Weights of a small GPT-style language model, trained from scratch on English Wikipedia: vocabulary 8192.
MLP neurons of a small language model. Each row is named by its layer, matrix (gate and up: input weights) and neuron, and shows model dimensions 96-191. Each number is 500 + 25 x the weight over its row's rms, rounded and kept within 0 to 999. Numbers have three digits each. A neuron's up and down rows have the sign that makes its largest values positive.
After each neuron's rows, "fires on" lists the tokens most often at its 100 highest values on Wikipedia text that the model never trained on; "fires in" lists the words (lower case) most often at its 100 highest values on Wikipedia text that the model never trained on.

L2.gate44:516492485516508518486511512522477516501483516463457482521458538557493545491453493480504543524518482481520496478521528498507524498492524509524514493503502498493508494459554479486490525494520514483510484494460482498526524540528543485530542486510481572494493523460480495506511483439502500468
L2.up44:484508488508452501494541514494472542536519482499468479492495483492481506510488522492489527483507530491498520520492526477542516491526442481510480513483516494495459466444479472512575471533507518490489517490508470491522461484470506521517484481508531477515495473471499449524484461493483473477
fires on: " called", " state", " State", " word", "ather", " federal"
fires in: "state", "called", "word"

L3.gate418:467548532481513469524514495496480541488530491500469469473520507512505513455479471469487485541506515451495488516505517477510506505485460514496474506507468434467473518478503515504470456527529497450472504469480484494465474535511512519534485474518481519462533514452469525553502483519480481483
L3.up418:491492483463540536487509490503471489484472479487501460472518489499510549459495499489484488505487518506514522538491510481555477529506476488498509541487546450467470464536473502466474494517500495494547493445521566439517493510521473509500452472505444509500486511500486521480478502525481501473
fires on: " an", " An", "a", "An", "am"
fires in: "an", "a", "another"

L3.gate450:470484468543473501461497546496481526522511495453484488512462484521487498488471507493486496515478500486498463557502514560504483517490506528494508512519501528520525505524460500495488460483490519488466493499480517494507506441554483485487519460521491521493460520454531479477526516471529486516
L3.up450:480522493535499539505475549478489530505505478456481501502513445505507522479495466519527480495487521485502480542503495506553497472519449495477519507557515484479503460487463498529489490512508502524505510511468443488517509553494517494473497565502517530514518501497562406497486498495503456494
fires on: "s", " State", " state", "ion", "d", " Country"
fires in: "state", "news", "protection", "springs", "country", "blues"

L18.gate491:531500517502518469506512480503479485477496478519482486511486525545519497483532548467546520493471470516506551555501514499522474509468534464481490505475524483504475502466512504482542506499531500467517439466486472481540470442510447472496523474466454503471486562517509536491503488529485455500
L18.up491:515527477504522515456554424491512468521478509489480504505513539501531498470499509519466512497492547506538495482547497459490520489509541487502493521487501487514513471516518514516511452512466525560481528532523518504475552511470513505451488519515547498469469502497514495502538491490457547536
fires on: " more", "o", " very", " most", " less"
fires in: "more", "too", "very", "most", "less", "rather"

L4.gate203:522525503485481522464489466499543501483504512484506524505459492577507547494537468506504516521494467515484515540473512512470504524483493493475490498498442509504505523529512500454471471528522521484485502482503479469470528520510441529528531507534511505487511521529497532501513477487516445515
L4.up203:499528459512496489529504464488523528551483535483527461456515505511503495500465479491504481463472521470487461523567505484527491518544478538489529498500563488491526484546522502485513502547491481506533517522530487485524514475545500516511519514502425477469492522502556471477535499473498524523
fires on: " more", " most", " less", "us", "cott", "que"
fires in: "more", "most", "less", "us", "parent"

L3.gate559:496501551499480501589508491496528521483480502477478479483505540485461464499497448496503481527499468484527495522529518471498527473486485500531539498502475464534474541518540486500490449523501522451489496485473445479518468512529493520499494507526462511504513535500528531523490477470456526492
L3.up559:474497484535466523529529474520497505474480510488511516509504466514473518484485485507494510521479501514533546479542488502519512535507492493454500536517489492506504534498512480502490500473513460532499494541500566505491515511562469512490476522493484461513482538514530524507505437519506479502
fires on: " an", " An"
fires in: "an", "another"

L4.gate201:501535518466512506513499501489512459498518510507519499491496502482504483507511484509512515524473506532456483511522519487447477525492503497507511517513501432496555513518507441476498501493474484503493508520459515452548533473499477469489543517498503519519541438498539512459504485482536518525
L4.up201:479472498491508531500514514484450496500507493501495491529515508507484541481494473484418508459503483538516453518483553464516435504516462489497482487481507557512493473462482564492517472524520513484506461474498503453476485493500497517519453487527509497489519536483501445527517524482508464504
fires on: " small", " large", " wide", " few", " close"
fires in: "small", "large", "wide", "few", "many", "close"

L10.gate183:500513486494530474516554518530516480491495481515480477500477493517484495514525539505477492488489466531518487470509530537474526495529556504448491499514488496510486483500542475506466526485495523533497531469469512489485491474491527516516450466503463519512517529534531523485534490480463479516
L10.up183:519508494517514510499431456513502490489451505495480493472557489523530474495492473481488485508497498509522528504504492541514481461511517517496495496500466491498501510492500475522521517518524543488534563507536540494512510504512537524460506463472492503532507491524533495456544475464462497482
fires on: " the", " no", " Other", "6", "3"
fires in: "the", "no", "other", "notable"

L13.gate7:490532523492529494449551466495485517518477501501546486505533512488515517511534483483498497454499471526484513542541497509470495486513478496504490482520500491484444469537484501463502509521490489530524450495475507481502476472440492511484505493508474512526522487509511493493527492501481468476
L13.up7:495501497512502553503509521455465547499480527499474499482481503509475500444491473501489522518473471490522492453478500537528495464537478494490499496505494508544490482519479443473531516498546515496533522489482515531472476519500498552476494536495502571508529505491534506526529558558478512459
fires on: " who", " a", " that", " which", "a"
fires in: "who", "a", "that", "which"

L7.gate296:505524501474458534440537493535496457521492460522542506508491475516534510501480514498509514468521506510556546485463521508481472569501496467488499494502550457529516520498485455486513499535556524483481519458504526503476470505452498500487475520510498499518485514526531477483502512491540467527
L7.up296:481520499498492502491500472449468483512484534513502462507530471486496522521473473497504485519460464482523520501499510498565492489503431531408481522527503510506470496459488447438514494491484523485513508485512527497486527528515506551499489501514479471535540520498561510516512516484460529542
fires on: " which", " that"
fires in: "which", "that"